Part of a small language model's weights.
Size: 8 layers, width 768, 12 heads of 64 (6 for keys and values), 84.3M parameters.
Architecture: LayerNorm before each block, no biases in attention or MLP, untied embeddings.
MLP neurons of a small language model. Each row is named by its layer, matrix (gate and up: input weights) and neuron, and shows model dimensions 64-255. Each number is 128 + 24 x the weight over its row's rms, rounded and kept within 0 to 255. Numbers have three digits each. A neuron's up and down rows have the sign that makes its largest values positive.
After each neuron's rows, "fires on" lists the tokens most often at its 100 highest values on Wikipedia text that the model never trained on.

L2.gate1323:127103082105167119131157123085118175149141105117104128140110180157123119107132094140117119100119161126124163097141101135142149119134116151146154149098165143160147134147150145108140123108144125099129118141143106110119139127116167120125124178151136113118138117108142113124094132130160101128091129135162095100154104147087185149122090140136140069119143129119107151116131123105128116107127177135122167160085172123113123109119150129113137101148183086113109100110103150112135141146126156144138122144163115137170132125120141111128127149120090138127116141113129166083106167145117109151
L2.up1323:172129117137148129144146066120116140105108091146116112151118160157153145126106103116122119092109167139065121133141120157121144110133131142137155127136122167135169098149136128093131127087163138133125128132131068133124175152116136125126112129149110112110155100149079134147155122133132102112146143103181104038146163129102157116112137154137130117154149124181129142138139118148124109119116137135139160124106117136110152105119102132135132090172149110092095096095133173118115106126151143150123127165136107128138115143134148076116109115156112134128148149149141129069148132154132126136
fires on: "D", "g", "l", " F", "st", "d"

L2.gate1113:080141126105127133141121145096122183038142122155106100167134131116168111134162145160140109152158101089153142149140135157118170177091154173109161146122133111131122142169098100151121137129106121132095144129138097124133134132128078107166134108106147102140190147147132104149134148142173170144124165125080109114092137114128150138108115158109130073140119134162116098122108112085135132126114109127102166127114150084173156100111151118127129097130139104100078129118117135103159133109083148106115081103127136158103148130158136146122127109135155150133106135129119123153154121141143119135
L2.up1113:113122108134101132145117122093083149083113172183083137151132088117146121126119152143120107120174140098143106154125132127159167141095128157104132133132134152145115132160121123157098134112083137135155131116110112132122148148128095118139104146133128104121158114136171138172121150169111171124134139082120116118128148112138140140129148153100130096152120148105100102157130107103128127102138143111081141115156108115147138127113135125151151089112137129134083106107130140137123127102102129102127119095103123172122170148136105085148121083157156147109113118126128100132145121117110115143
fires on: " ===", " following", "s", "e", "g"

L2.gate187:167143120105130097137125133142128110171164156147125096149098146074136157155147146169141143174108144138197086102145132138145140135115135127158123105104107125135129143123143093140153138125098120113115124141116144163110102128168108147157117130131128151092132099134124073079107125153185155087154150162157092122114093134105058135117134142104154157128131135128152111119161156136138097127122120160163111122129124124134148128104169139120135138127099131187134137157159103152125135145088158141146108140122127105134134112119140105170119150135126121131138148091113112145113105145105116073
L2.up187:142147128133098154123111142147114110108133139148146102170158157076113154161140135128138156130142173119146142117127095139096128100105140113101110101121128124148189134107137097130137125088111163140108131199141114143140131152143076122154104159106125170079095103148129122121134131133117131092130116123126132110142106167119074119079185116144154118127146165141135107119153115136142149115120133120172117094163113122097183158099114100109115165156103131125121094140150114127123108123147158152134140105098105139138115133119143130109118137132133153128115155145134136130148169113102121057
fires on: "ie", "f", " and", " to"

L2.gate473:159140145126145133137051131100133123122123157113142145163133114134142131139040082140159109132164118153142130157183107155099141092120122102119131116136115143111114103129123121136147135078148119147143127083143130093112152108166186121079134135148100120125124129131137137085114127146124181146130115157163137131130130183135105115104109118107150127128124141128163131130131110124130167185121113126146125102122122163115163099151104164138124087121101134089148110156168122094122151144103115136114134164116099170143079122143083122144112169119118120111142131158147103157122138134100126121
L2.up473:122140113117125149145148129148106142155140136090076097126172144143103149120123138141120131093151159158120129116133138123152095087145092125075142130138147152106106095122131041161124128123162109140132169163131140109131128098128168114126101148147192121097118128091138123137103121097097129113091132129127122098099149125167086100167123120140089138166128137185142100147143093136151147131148114121121127139149136170099103143113130133161106131128113139098102105166138116120118079135115095152096115120118121130094125132070123116102130114144090122111132154111139118095151122123149137111
fires on: " She", "S", " she", "s"

L2.gate1156:158125092121102144123124098120141190128138118147089130127106131132179184165175134117115161132091120146120135148125103118115135099138183162167097135137117135092149181083145147132136114185134141146160124120145122143128102122033138126167131099145138154083134114134166120111135117118141165097164153142103121127138100152169107137122151122144147155105123114118117095077122145112074156111116148120135125131115119148127151133093118121186117127106127068147145073095148171106147139142149114158133133078155109160118085147129169123153096146137116155096120135070112112131171152097118153112
L2.up1156:143164108121095148105154097132118148098116113154126106188143134136179118149126089141116121102127159148124106116141092128083138113162148120113109103148141157095159118095109181132129092156133142131148132131121089129113143138130114105144122167095144175048137081157108131118192138099118128117117105089133165137118125154163082137150136115139113129130144159152119128130110115104110134130127168121121115092176110136145171136119121119178116140153118141152138092094152161142124117117145101170158168087130111165087139158089111133108117091138149181059121158135092158109139104090126148106
fires on: "um", "el", "ra", " Star", " Sar", "ash"

L2.gate1769:174132111117132107109102128151128174190132133127133142137078138089118147096143107153157126118140121125179126157136100169100115135112111130099166161152145163138120185149137131128108133108126115110109090139088124164101108080146126109094138135143105132118137118158187127158104106156126120144095127180115107134090111138117125135132094138164141118129131113086149133135090129089128148134144082102137119143140120152167122082144135122148125111154147132137166102090163168132142131133095117101123124107090160090129137074125120152184127130116151129101132127127133123115145151104110143140
L2.up1769:121106128171103179149168096156076175109153160155143097136169104139096100136131129114125128118130137124152134106165145135184126072125112155124149113101136104090134142124137086119144143112103143132149096151126127113139119115153156110113161166133127149140084117134066142129103165121120135153146148147141102132119110112115137125146141132120130089111129119093128102135117140110107124128153115125134152134103168093170113150138144113131144148104127118151147103141082157119145129172108132107142133140171148135135085145156106131150144081170135138128134118117127103133114083145143119143
fires on: "er", "l", "-1", "res", "-"

L2.gate42:130141134114097128150136110169152153112091084091100140111110129170154164126102158122105152119130121142117103093106109114128102073134123099137133107147140102129125123136154136117149112164115114142124134099151157164137090104131125129158097142103110118138128141100062171078130101115150168138105132195089091118092113111138093156126135105099144112124204126113112164096123169117112139139160034134123107148160163128136138122111176106107133108146145085123181161162092123108138157103123152115107138109164070150166121123130106149105136124147137149147091162108150122142153135150140136076
L2.up42:105150132125110126160151120162131097121132144099111104194146147164119133162105139085129104103114140150099094093112114137115104102136107119135139151151098132135139096122144151128127139145133104151133138082132126108138151094132138101155128148138138142120135123124077177089124128088191137148107106135138128105119134138150072157128118128131126115128166159111124149111136145125141122134142103127102135116146127137147121155162133079153128135141117109136161136183100110128123117128155135164099178129154062167159141123050098145035136096144140132117137159125133141151132126120121136078
fires on: "on", "el", "ud", " Ver", "é", "-c"

L2.gate1191:161116129108113086118122138086169140083146129145124135134184104150121121133136128106126164101151095151163161139140104113116116124147101091092155126086128124155130172121127134091183100129143101118184105141134131113140117119144128135158105113164103092174130139157157174131119144141117127117162167127101085123119097115095088122144101100114118145081101144149143140135110128121119115133164181125135116149111150126168149108116136130125102098125133085130131144078102108130140088136116174094131125094146151119137094145121138176142109089138091161118130129137093103150168094151113140145
L2.up1191:154135107138120131099150096096122128096119118127123131187166071138133122166118139089141145106146125144102120111166120083115127108137072106108122127150157165110146160131122126114158089120137135129113153129127102114140114134173123128176129114158127124152121116184158179140137126125083163117136153117144131123107126144131101132154128106166141103089135122138131107126137126125126109111139191127124102134137129133099134121126116137135122132147114116137130081081119129140095107116088165115127139118136107147114117107103133104112117115171115200102124144139121107107177072160121176118
fires on: "il", "at", " match", "ut", "ap", "es"

L2.gate1003:154103081138140146121130121118133132162123110118165131089103123131139165129135133141108115097162152124134121125114094148147118124074167124185093120119096133114134123109144131122135123129102082143155081116140183111107091103113166153109152121137148153135163066080168122093094113117128101117153143158147115173133131170071109088110153100096132142163133137165113143158098079115118129106127105155113086154126102080130116144133106137092134107138127129118122140137127130115123143132129131145121152184176133122144103127169092109111143141135099113152137109108158119136100140197112118109
L2.up1003:158090137167128196101128137146099113112091140154163138142142132135120120139125127106124118084140176140123127129124099111136137127070108102134071120113108142101179118115157123098130117099120140144166140133094154122107134105123140144139123120104135098113104097151118135118136131105106142118110129137115140082157160151112099116155161082109111151139142143148126134156136135089149144105160102131114128113145097106150143119107077114173126120160127172137128123095136115099113147104164123128109114159126104139115105147118116122097106113121116136128107099130155126121128158167141145077
fires on: " when", "y", " because", " However,", "on", " by"

L2.gate103:108139131098129118122119197132115135116134155093139117132155111102118091168152145129144124133194130100158159143133098135130158137145143178144134123172176111189096122167142148118132129122159126159156112133088141113131136181135133109099114152162106090140132134098197130099132160144107079079157096130138137123107128117161169108166120135137115149100107107129115131132121120110107106124173084151113096130141127055163152151173117120152122078098140118102159106123104110127135138148152117116155110149097141126126096129121147124122118111162138106104146098082096157139104151144140102144
L2.up103:116133128100144138121132162127123129087149139137147134187132110100116112178157113142123104107152134119119109143152104095089125117128141145173123118123117150101131103160115138133143143138139181112185125134132084135143134165137111134124127124104120192126135092128173158144164118115087087081144082133122129120122093150160139172187170148107126134138122143157092135112123122134123133131122107113117122090095111106150160197133119111137154166183064141126106099113112103116117112144112105157165157218103139160109140147122108120088109173152104126104112130095115159128105141090163146114
fires on: " that", " when", "uma", " |", "oph"

L2.gate901:158121139131125103123111106150171171094111140108107157116114133100096111128089122111172174094186146169110122154163092145107154076153150130129122143121116078141124115155091102131115113119168134164090159145139129118165141093131116078139142140118159132158160113085116125158163119119103177091117123115131142131090169138183126113154120149157148141119109139138100162127163150140185113129136132100120142151111188132140184148081120129130138165124140100089152118140131139086108110139092149127148145089133134142115163144098136111133100112137091098162110158135149152113159157088120117116
L2.up901:117143133149136094185110110164147180129124125116112165094164124135099120090099148144170146071138147135111137115141126137075117095154087136115141104159136065136094097145123127100152161136117094157111171151130099134155154103118130124110118124166201141128134140131120139147140165146100159122112156071135148161120178104125107150123134156152126118093132130146130123116106150144159102119136118068141117120121172177099166099135131163136094148094122117121151130153112153101125108133132133127136128111123117161127113138099121112111129134112144090145101114121154121107131119105118131146
fires on: "\n", " the", " in"

L2.gate78:150140102157172155124100127140134124146133090135099113144140124133080137173157136122121102160110170111096093155163107095150125108117094158121118128126138092130159083117140097139159167127116116137134151137107124131108164123133119178118164138108081165172126117141129130116135132122092125121130100102151095143114125103149134102152130142107084117114099129130135142146169150136142099113206152144138131159103104141125073131130167110106149123130081174112088160155143134150129173121164124129174088110119112158159106112139156126118179118239134079145115133115077144193054133146121146162
L2.up78:152125118158151146146121116147138134176130180090133115155129123080147137130125135159124099097160100138102145103106152154128091112160120109122160142116087154117143088143163133162120136158097129160170125118181132157090122101139134114134102128157108132098125087105131145121084146103174120116141086128113174077130154103114091152132122103142114155108102104135152139114123121170136123096157077089090109104101118169157147124109124136143109121098160137146171107079138124141144087130103148166107144104162065137071183169134133121124124158143129122095113116126116089167141100149125121066
fires on: "'", " May", " March", " St", " October", " July"

L2.gate1449:099102162122099169124130133118095143113140143131117159148097111156137126111205145125170107152159132161108153116150116112195126107163120160142172105104156136145136134110116112095114157161151131126112098111093118112114143120118162121162132145128100137182096166101161166105122137114151106153115090144148122110122112155127180141147125130094150168154120102090114154112106183138127110118155187113123150158140151154138125108146119107119165075129181152112134116116142173138115160132155106094136121056122145084136111098114124132193148121113100107120107096159162088090147136140150129133
L2.up1449:123099140166120145129187102120097143123108113156127134118121114147124109116156117105160117085154149157075092123140125119146144106123099109122160109115163135107187091094151105088123142151147163134124099104132110054142143134150125126179103161105090124157079168146112157143143144116129080136107097112132153102137119177122133136126121115173162162155095150072129093113164112130095099099139162113115123120108165155118162129108111078149135127129113167176107114098113174120119105106125146118143122098105146111137129111103086171117150137153150119152096084110128153107136160133147146101
fires on: "th", " X", " a", "A", " E", " One"

L2.gate1782:132127113131128124144118119120099096152189157088124091117145115151083138110138100108118147108090151116097087142111134146138136168110143161139124081105145115110141155139128139101119148111145138084087121133123107136148120168152143140139115143155191113105150163169133135151116142172113062149151167121113117160093183114162118108144151109093129115134129136130124141120104139164098114100136108155142137148101143109172147081158102153156124105130136120074131079104136146124104114126107090117134081162181128106130110130127154071098114111101087126142110127160124106153135105145109147110
L2.up1782:129135112126093129083091145138151096137109144103170127164123136148138104093082111112165101128185165137181104135138082123109133104150120100076134127139078132105164163130113165113116103077092122153157115152109126124151109113108161112114131093167117083112122096104170128162119135151142097157108101120065117130111127118138129134102159105124130146141098107089097161132148117107109127077058068137136135131168142105118119089152117113157078081107127108172163108108134150101117136103140137145132138079121098145124124123159136099148080086139113139120115072135165088066162092115078183131
fires on: " that", " the", "-", ";"

L2.gate85:116116155145072140102082080135113128138144102073139118110166122161098128101131121130139141118155136139087130157141119169133122100122110126089127098113114136134182123131130098147085128140139101115101176115140116110142102126119154139183154112115143112131138111147104113178148125126169159162114138115091112153113150144149138139151148089149089136108126136144128107127119154112139147121143098117168202168128178121113112136142100148116095079112082132149152073150128140131173144127106145135101122120124097151095102133167169156145113118159094158143131148115092121163135123114104177118
L2.up85:062113137111143136131120123121125119103167184121095145089143107133120149143108160138121118157112119120185107153145158077141133080134153148124067132110098154143106181147131150161116131145178092133135178132126122120115158118125133116153087108130153128129139126078089153144131101120102132126083109123127146132133127103131131139134120156129054107126144120108109164141117139103172085118121137102127135136122117126140134090156087092140108131141137143141126098171155160150138120138094184133128121110119131156080121143135155127166084092122138126102115105129105154111101115121148092128
fires on: " and", "/", "il"

L2.gate1630:102138139090123129126115147125157114122142120108114115103133095087123151137112125167136157113123092140183140071165130177127138125089130073170133127138077103117139112078123117141130145135131109150134122113123129134102091137074126155134108138150155126097171156138107094106110098105112141089135144149108089138056119136159141138069101138146112105120090122115129075146145134086117146101123108088149085144132128100190126158104129118139134155095145115115156117143129130130141154120125153137111171166124135061149133111149137105151113132128122138123115139120108138126160114104112145121
L2.up1630:124122146128068138104147106148140125088098138130161109082136110162125069140140130120123138125071135138103125126128117102125105110115116148183124107102085100131146098127123130140153162126161120145155143140141137118131111152109101109137113094161183163139130155166114132143149142113130142146127167121132128093138164144144133125144123101129093077122143132127135073164165097111131138137103106079150106118103111121161099145115099114147145175118099129098154130153101128141120154117143136115109169159151107134069135128109127080094150087147118104124109139127133144118121124157148170095
fires on: "er", "ist", "or", "ors", "l"

L2.gate1684:113130127108113155124148155142116120096159127153085116131139129109104121162110122142108104111173146108130104165154151127115108084108130119158116110132123100121171133099146161146140162147125136130160134154134146111164152132149107112115137086115108173100118117084084156131165157156139150131146047135117119163113170140164151116079146128124149083157128122149102175146153072148111123141098117110074111110133100141107149152123091148151122134135102138134123127107097111129102090118150131172167094120091107112102150156102115158143119150145124145062104158191135130134136133128159106120
L2.up1684:135138142134173077098074111110128132168136125121122107129152148134150158153130112134162136119124115103170105131135146132133130183129182071140095134129083143168085061174122122121081135183104154138122127127126138106060117201132137166100095105146137127085166164152132113168111142132143158116138060128170107150178114126126129105122127107164126120152170114116125093122150107104136124142106167146154109113088100174126117119137165140085112147089127094104160139169126127158144118131135146131103108151129140111126107161147112118077104132144123091098133129115123090232110142141114145119
fires on: " his", " the", " in", " a", ":", " original"

L2.gate1376:096143166127128118117169111161134109128106152119106110104138077119110167138137128096128080105100075131100111084087066148136126113137157102086107126085203112141173143090101127140136122098137129153122167159086120113145096175134138100165115083172123138146177168138159152116131125140107136147099127119141119116071135169149143137128071150179163147107157153141102132130154095104097145087140193099165141147142170120129118132120098150153095134113145115097125071119160135109161137105142172134120112133141108112157118136112132097131110155119150131135128158133137167120139100132087153115
L2.up1376:105150136117140121125168123132099150098106129122125119156134086145081097152134189159135133117136131120148145101139102106095133133125125124130104114119147105124120112139107146153126064103078096159112108077117171123148062141166140126120108112087157126142116108144124126121127141160128118197152117137060139112163115115171177130121158153149097128157118103123083149132124144094175144144156119136133136089176123116093089132145168075132124098078108137151105132161114115108128144127101109150098119163127120134100125120123128138170107095088164152092124127141089113109091106190151089144
fires on: ")", "]", "ent"

L2.gate41:116122120153124096120106068115125149109153120116116133153120134132161108105145121100101055127147136162151148108120139128100133120126137111137114111139147153093128138116083151070113150128141106124111131118108117117154107129126174089124212081133135105179165134139152121107139145159149120128116177130106129101151128125136107121140129144167088141122098125092132143126113127135149123179130133127118120145085103108151102119133107168130135154132120141139117092154123146166135120131094108111109169127150166133114140132129142156137120135086126157140143096091111129124142150117092185144
L2.up41:116136156155070131109145082149103135096113124145130150141149112126128144141128125124105102117130107164136109123123110125130110102107119147099102108121124161084131116118136136100113148136129139150127153109125133121159134151146130093121149109108128147154125111116092169106139125117105147117100154098118088104170155152173105133133154101160107116142140186167108098130138111123129117107142146098118103110138113153155137135150115131162101144170071163125096108129141135139127100140130128136146189136106102095122178158098114116097120114121142138123118109109165107096130147116118197097
fires on: "ard", " Soviet", "ry", "annon", "le", "lin"

L2.gate1516:119063108129138111126118110131131208098153103137110132199109097156095121119108121157142181143094129175154110155109135149128114129144157103128128112163125083077151138134116128106159116100127128122127125120130134113196136141088125136164140153118123087151117117130144119113122143108082131144120108105132135090152154145131088136101068103184171107143125139114153111107136159128124082103121197144164125146095160104129100131159109148150124162121159154127156115111113109145111163087129176122157129106194125103146122128132151119085142130113123130143181134159099138127148140119109123148
L2.up1516:124137108131129091156141085128097148083124134111134143165120094155093114101094133124141108114133051123120108115130098118145114129145117134148136130158104124129163091123134158119123111077134125151139152131123091124182105120120114114169144106073124141118127115167113133117089117127074137181150136136133104113120147138139113137120140166160174156104160183105166152106156106127152102108135185164148050111112158163137123094109126169136126176142114129147140147121147148118116129142123150116143133119103147133121090153142126127121132134142154120151149161132069158157147183091084155127
fires on: " A", " In", "A", "In", " it"

L2.gate65:107178102122113120150147087086149134148133093210136129139128134158124121151110119133118132140142191131102106161113126112133129138087156141171132100080186113112091109160164090092145114114170129122134104129134118148100130166122185107117119112131114134182121132150106052103094099124123147103121096140126164099105091118158086140129117125117163151126135174120145066138128141152086147133137141157165075138133122108097127107151116125128145140116171119103130143150160081134126177149143092104174127152179110124102116104149097147079163124103131131169146130109164134137110103121087087076
L2.up65:109138139147115126147178118158118074090081153148168163139138096148163133152142123098107128103120149120106167146116133144129142101153091123121117124125176128086128078103133119141124089140143159106148112141090126124154118130147125094163108183100134154165174177172096134124172113111059161114093065144165153120181093161150134135137128113133152117159099161174152085147153159154133124134153140120117122095144122112106165095132121145129142155143130107134110128115126120137131168130129098144163179149130094100146161124128111124116127155129148122164121145126161208109108118107101116102
fires on: " |", " and"

L2.gate217:087098103107138088086148094112096113126111142138134160107169065122148164093134133181116128130129156167037145118114124066144161151130142179178144110124121120135100116129127124111128150128108129128140097112117100159106081129131129155160120165145120150181099132106132132101115159131126123158142130097110092158103170111123109113118132142072140145138134116145158142157099156163149117128121111147118104143132068113139103152077117141112133151088111170115078116130162105144121115124153114105132139128126154072178102079116169115138108127113098093087091113140091184102121086084122148155
L2.up217:112113119124140122123162082124063080148098141153137118146149086141140116114109142162188102128088140124094111125123133088135117114128124133169125122141157137125154115137136114121111122129112148130140124136121098102141110122136131100166117170159110181161124147119132138116108135099080139131133151075129111130132176156122112135129115115118109128134149151165156163133113132147152107122158113122147128148126096103123125155050098107125131138102064156112085105135128114142101122116174122112129158141060125121131098114118128158102104111109129134115082148137127167123094131087134171134
fires on: "\"", ".", " band", "und", " |", ";"

L2.gate1607:133081153147129083122147110134090115152177170147113109099151103154127135139125138143163119138175112132142134153118119104191102094143148190131097127115140158149164145150123169112113126131160137130141147105127175114110126081112128166151126129178101131091121135079162128091164094145099153117118126159111085102132127094082124150078181128164123148121143132094156154108158106098174149158185148102119139125133130109147123107144144121134169122111145136148112082109148170156123138133104128118113149060110122180103155159137110097211115108119167127137141108146165081121161114134119120139
L2.up1607:138108128128136101149164090153106122099139143148123125127159074137098102155079131131155130113177117133098127142131114082125115057099131146148092110101119124132150116132104157102129106103141148122159158141132127115178158137111138169140110143138127185113092140127146177134138114114105151103126102099121144108119145133127125126116190139137111129108115140103142151110153100060139100119135147097122110098118117143171151142117121087141176148146127124129108095122194145204084134139142104120133193118110118211080137159129121115153157123146161121135091139131153077117163129135130107144
fires on: " anim", " Chevrolet", "il", " regulation", " Clade:"

L2.gate680:090108124103117131147077098137117135129109159136121111078102138141163094145066075138098145141136153109164180125117136163152154126080112131150127142144074140121135060122188151155152172138122151114116108127138146125141119111145156144134114119143105106129131129132093129066122084124116105093095116121130165150128081156140124159127128145138157122124128111104145115179101102124082092107115114152129136090137105096133071113175135163131123135097134126074160165131129126147138151109106099112126134174130155123100088121117158129145143160087134101148166098132166160125110171177151141121
L2.up680:123178124140085164140083117145075101121132146159183139093129129164132115168094106107110128119128144081100120115129125144169127141109102151118122147115084172112135085123165120131156159147104143107165132152140124136132141123131134113148103150117143123128100124127094125089124132099149142129110106120117139086129134155162142160140157123098131113139121154090136114105112097118113131129119137132152149081126108122137103143113107166131120148125149133119149120130104138138125130109131094138144126171099110124063112116124142124101154132150144090132167145128147127130100148178125143106
fires on: " and", "/", "ent", "ive"

L2.gate1515:146147125148108105146162094197146187109146172107105139088130098145150164161143142151135196103144106151176142162152173157107145125115117103143131119128156081120128129110127142129158105116131103080124146130150139115109091098116160155117136136088160123132150103149125137099114148118128132147108136053163123114125128166124182148160140150167137168124149132118082151101093101127152092143153139124144099100136194131107129137131165142105154111105145123104134118137114113114136110145121155100140106109116107107137127156142119084173129167128100141137146130142133095084145134094065117161
L2.up1515:136143155126104098141177077132130131133140129107078165134143112130154113135156135158129134080170151155136133107138143139088125103157097100157110166124150158085118088074104154111164089107147137140123158099150125075130104102119110141142128132053151126155138119102127148140135159121135140122156132096151141110102140128151120132124163130149129160114135148092120121098140107126174118152132094142122089103060143163157151147117125139157111150121145111111125152130134085110148122153102127124143147139120126146124126134158149069130120144150110181110131103130137125097151157075069154143
fires on: " the", " this", " This", "ac"

L2.gate1205:128132121143136147125110169140132116156098143117173074097116138107145105136107140133154126143056138114106143137142129107129159122109120128128136121146101140103099103155182087140130168140112095123139123126135123119104104114117091131138166059165135101141088148135054122139118125118091134134119159118118115113093133148160116130112132134067087085094154119158164152099156150153105163110109121131100134190124049156169100124110147134128122108118132088106118156111100109094109127139183088130107135168117123144078150109105112111130108145124124101127101162160120123107151115171131157125
L2.up1205:141147092130152117186132160099141146124158145095139093118135156164125121100157154170153143104107156133119139143115135160106104115136093184146138111089132120130099156110122098130182203100133106121113130134144127130114133149137102139130122158165132115120133152149087151128093122071136152149132185131110141140112156105131161156102149118152119134125121097150143123132124133090177125093111120174148111170115134140111111068130138171119118087130151144129097121110068116123168179117120116118050109145124122103118137135136144167162147115138126156160121142120152123140132119131116146147
fires on: "s", "ies"

L2.gate1530:154139126116145137113122138113164140127142137116097114094104096120136137123113155148128122142108162122134110139141135115121128087131118134125141122157155091107114117142094107115122101158103155119162123136098095134109125172088122106132158121147160129158154109099178134132105146127176153144114137170131134125146111136185117107158174095139158147067173153132130107148165144127117145100176118117125112132107099157101107129111108170087152126113135096100117116137110124128105129136110129153143123134134129111143104120109125142098122151150134108145143151088092128113160127102127147132
L2.up1530:125127114132112134159128104122136155107137114133141143133128097135138078138068147140127130088114143141154100161167136093126155086119117146140135127123128094111145110137124105118183088166127148152170144121113100100124142156116112083143153114097165154135127132109110135176146132112102138134124110118133182118111122197183106136183172082175139125140164159167100156141182118120146120116156123118148093119119117156144139136075091121136109155118097123145121115131138122162135165134113139144148161138096118141119126164118094142116113113150142134122121175113118151099127116099154180071
fires on: " |", "-", " which", "ium", " Auditor"

L2.gate689:119112152151096133090186119110113136110133167158136111130115098150114099118130132133109148158139116118098102132159088166112132140121153140147154079074126099157116104110120132119090141103069120147152157163115110113182152128119113157157148157153119124129050145166098138169160152131121121132147093108166161109162139142140125161133130092139124109130108105142104078144111106120114137148111119129124130153171104160129114137094086088150135118138116145156150138131137107097095104107156135122114121103114170124143121123089081134124089107146128108159080156165084120159165100121144122109
L2.up689:102123151144140172115118100134143126164141065096110092174178147131103122153125122150126115122134134099067109157131127110121147159106164136102114101148161124134174088116157103140129150115097129126114123093135115118106137133120094123151154142110181137131115109102151125101145143153106119081144081131111122125116083143107131147114111153109096120109137143149127123159113117142134195140140173147117134050130114107103118099082138143154151135135131162139117153160129159126154184127088148086135113159110151162145133159157143183106144171111102130134156117121133094139099146148148116140
fires on: " d", " D", " as", " T", "]", " authority"

L2.gate1225:102152107184139132088123166118138150109122098146105069143137142119093153126154082118132144179099144135130099125136137097146121115110161128084117131072126142127103145123131099190140122108089131117083129107109122107127103125134124106171142113130154088100126148167149158133121108145130128116102144118157124100089136148157119131127112095165143123120147163193138107090146136128134116113120149135145165152116112170121149141132116098127103110147119149125140078133152136091101179124165131114115121133134100137157166130091119070063108123147108179097118128150082132118161120128120116140
L2.up1225:090100125145151115114114157149127183094102101094124130109114104118164102116159107104169127168100115126184132177121198146126119158115156107039137136111154126122128138156114110144114117119151099095141165099144178107163101139155111095128150094149117090119118144131098103124112139142115143134154118125140129145109149141125140109136101122151109101113204100107139109086113139113049103162175204127166114166164127139171160112143120119116121167156155122146144110086097137144107133149161165116114160175136159105146115136105104154123125140108120115119090125155135163151140148083153080136
fires on: " |", " and", " 34", " round"

L2.gate725:115183090128115123105151169152095131132099131176127134134102121119147118155161100127148099152124138127112113121121103118115148099113092137112153133143138116078133156106137090105149131114120129119163137139176088103100116146141089170148091108153135138113170097152104127120153121122137118111134130142123098126134102131144107133152133117119166119154119165138151117139125138109129122114098107137180182140127121137124107095105127168139193120146081143122116141110102077168115123146112153114122130153105108116135087116151149151129125184085139161162165125144115114141094105121080104169
L2.up725:121148079133088093145112156147120125102106172103175141102154094133131082140106181095149124130126149113116093098151149095132133093126091090119067095141182139136120125146136128074157177141153141117147134102119136129101125169100129133162137112133166112152140148131132145154127156147112143179143125130092140138131120138135112155133127127089092129136123142127096098135163129118106097116135118089125131138124158156147141112174104125084146123140097133142110139102117164162114135149141109140142144139121113175086085127135134136096119108116172135112132137151136115075117100171096152124
fires on: "v", "o", "es", "ov", "ow"

L2.gate108:139145117125159141097101151160122102117160119152138108126118147163080112154160096118136088154115149099105079133132151140122121133144146120135106068144150092115119116099111132138127139120127116156115128113088081127128090130141139106178187141122118124154113160146068113102107131137144157164146145078118129100124129127113125143106142167126169123141123105154120165121129116148104127117109138107106171153138114106180107066115119159144114135114101142126111132144097130133096111145133120129109146138129108127107108123119132147104109118123118128107097146153132119110102081133142128074
L2.up108:123121115143131132103087101119107144142146154129147125157126149154163099154110129147131093133114132105126150133163128162102139160124133174116104134118164127124113131133124128106121157114102111103145133077132124145090108138162114131132101159122124116128143157139103083132125130098118119163174130126147163108134112163076125123103156145111152133119130110136190109222125143121158138131123146125148188108092109115161141129124133136101123093146087160126121124145137137134153120103129100146149108152111140164125131127125119127088178122089088187138146118175075115130182110122081116154
fires on: " 1", " 0", " 2", " 4", "\"", ".)"

L2.gate1300:129162090147129103145110131121140104140108109106150131103083156101108158125187168108145114145098151141115170142133113121154119116125126122135110119115151112075153115086114128060171118122127124132136106124094122128177142119130111136137124130124137142143119172173129148108112139118180127113161111125160080123140139140106188111126119112105151133171104174108103165137124133132155108170106171120146145118147136125114089163151104135137112151162158160099133109101145166133109116131145096085114147154142135113163113105124122116091128127111152117107093131062164145125119155136091146110
L2.up1300:132130111142114124146139160116137093119100121123160149101129137098131128128084164128132108108076130138165139090148155147137122138147122107146138083158116118116150098093113116133150122109093083106120138133098130143150084147136067109128138106117126126126157117104111118127104108139173173099102087103166076132121140146151133104126136087141103162099127144112123174094150135120160135114111155149147134138104112134161115095139113104115129150154092156120123092093114142115131156119138135144115177105096136130127162146172133062139155114132104076149135173140150134160121132119117168124
fires on: " GB", "ell", "lin", "+", "ox", "ard"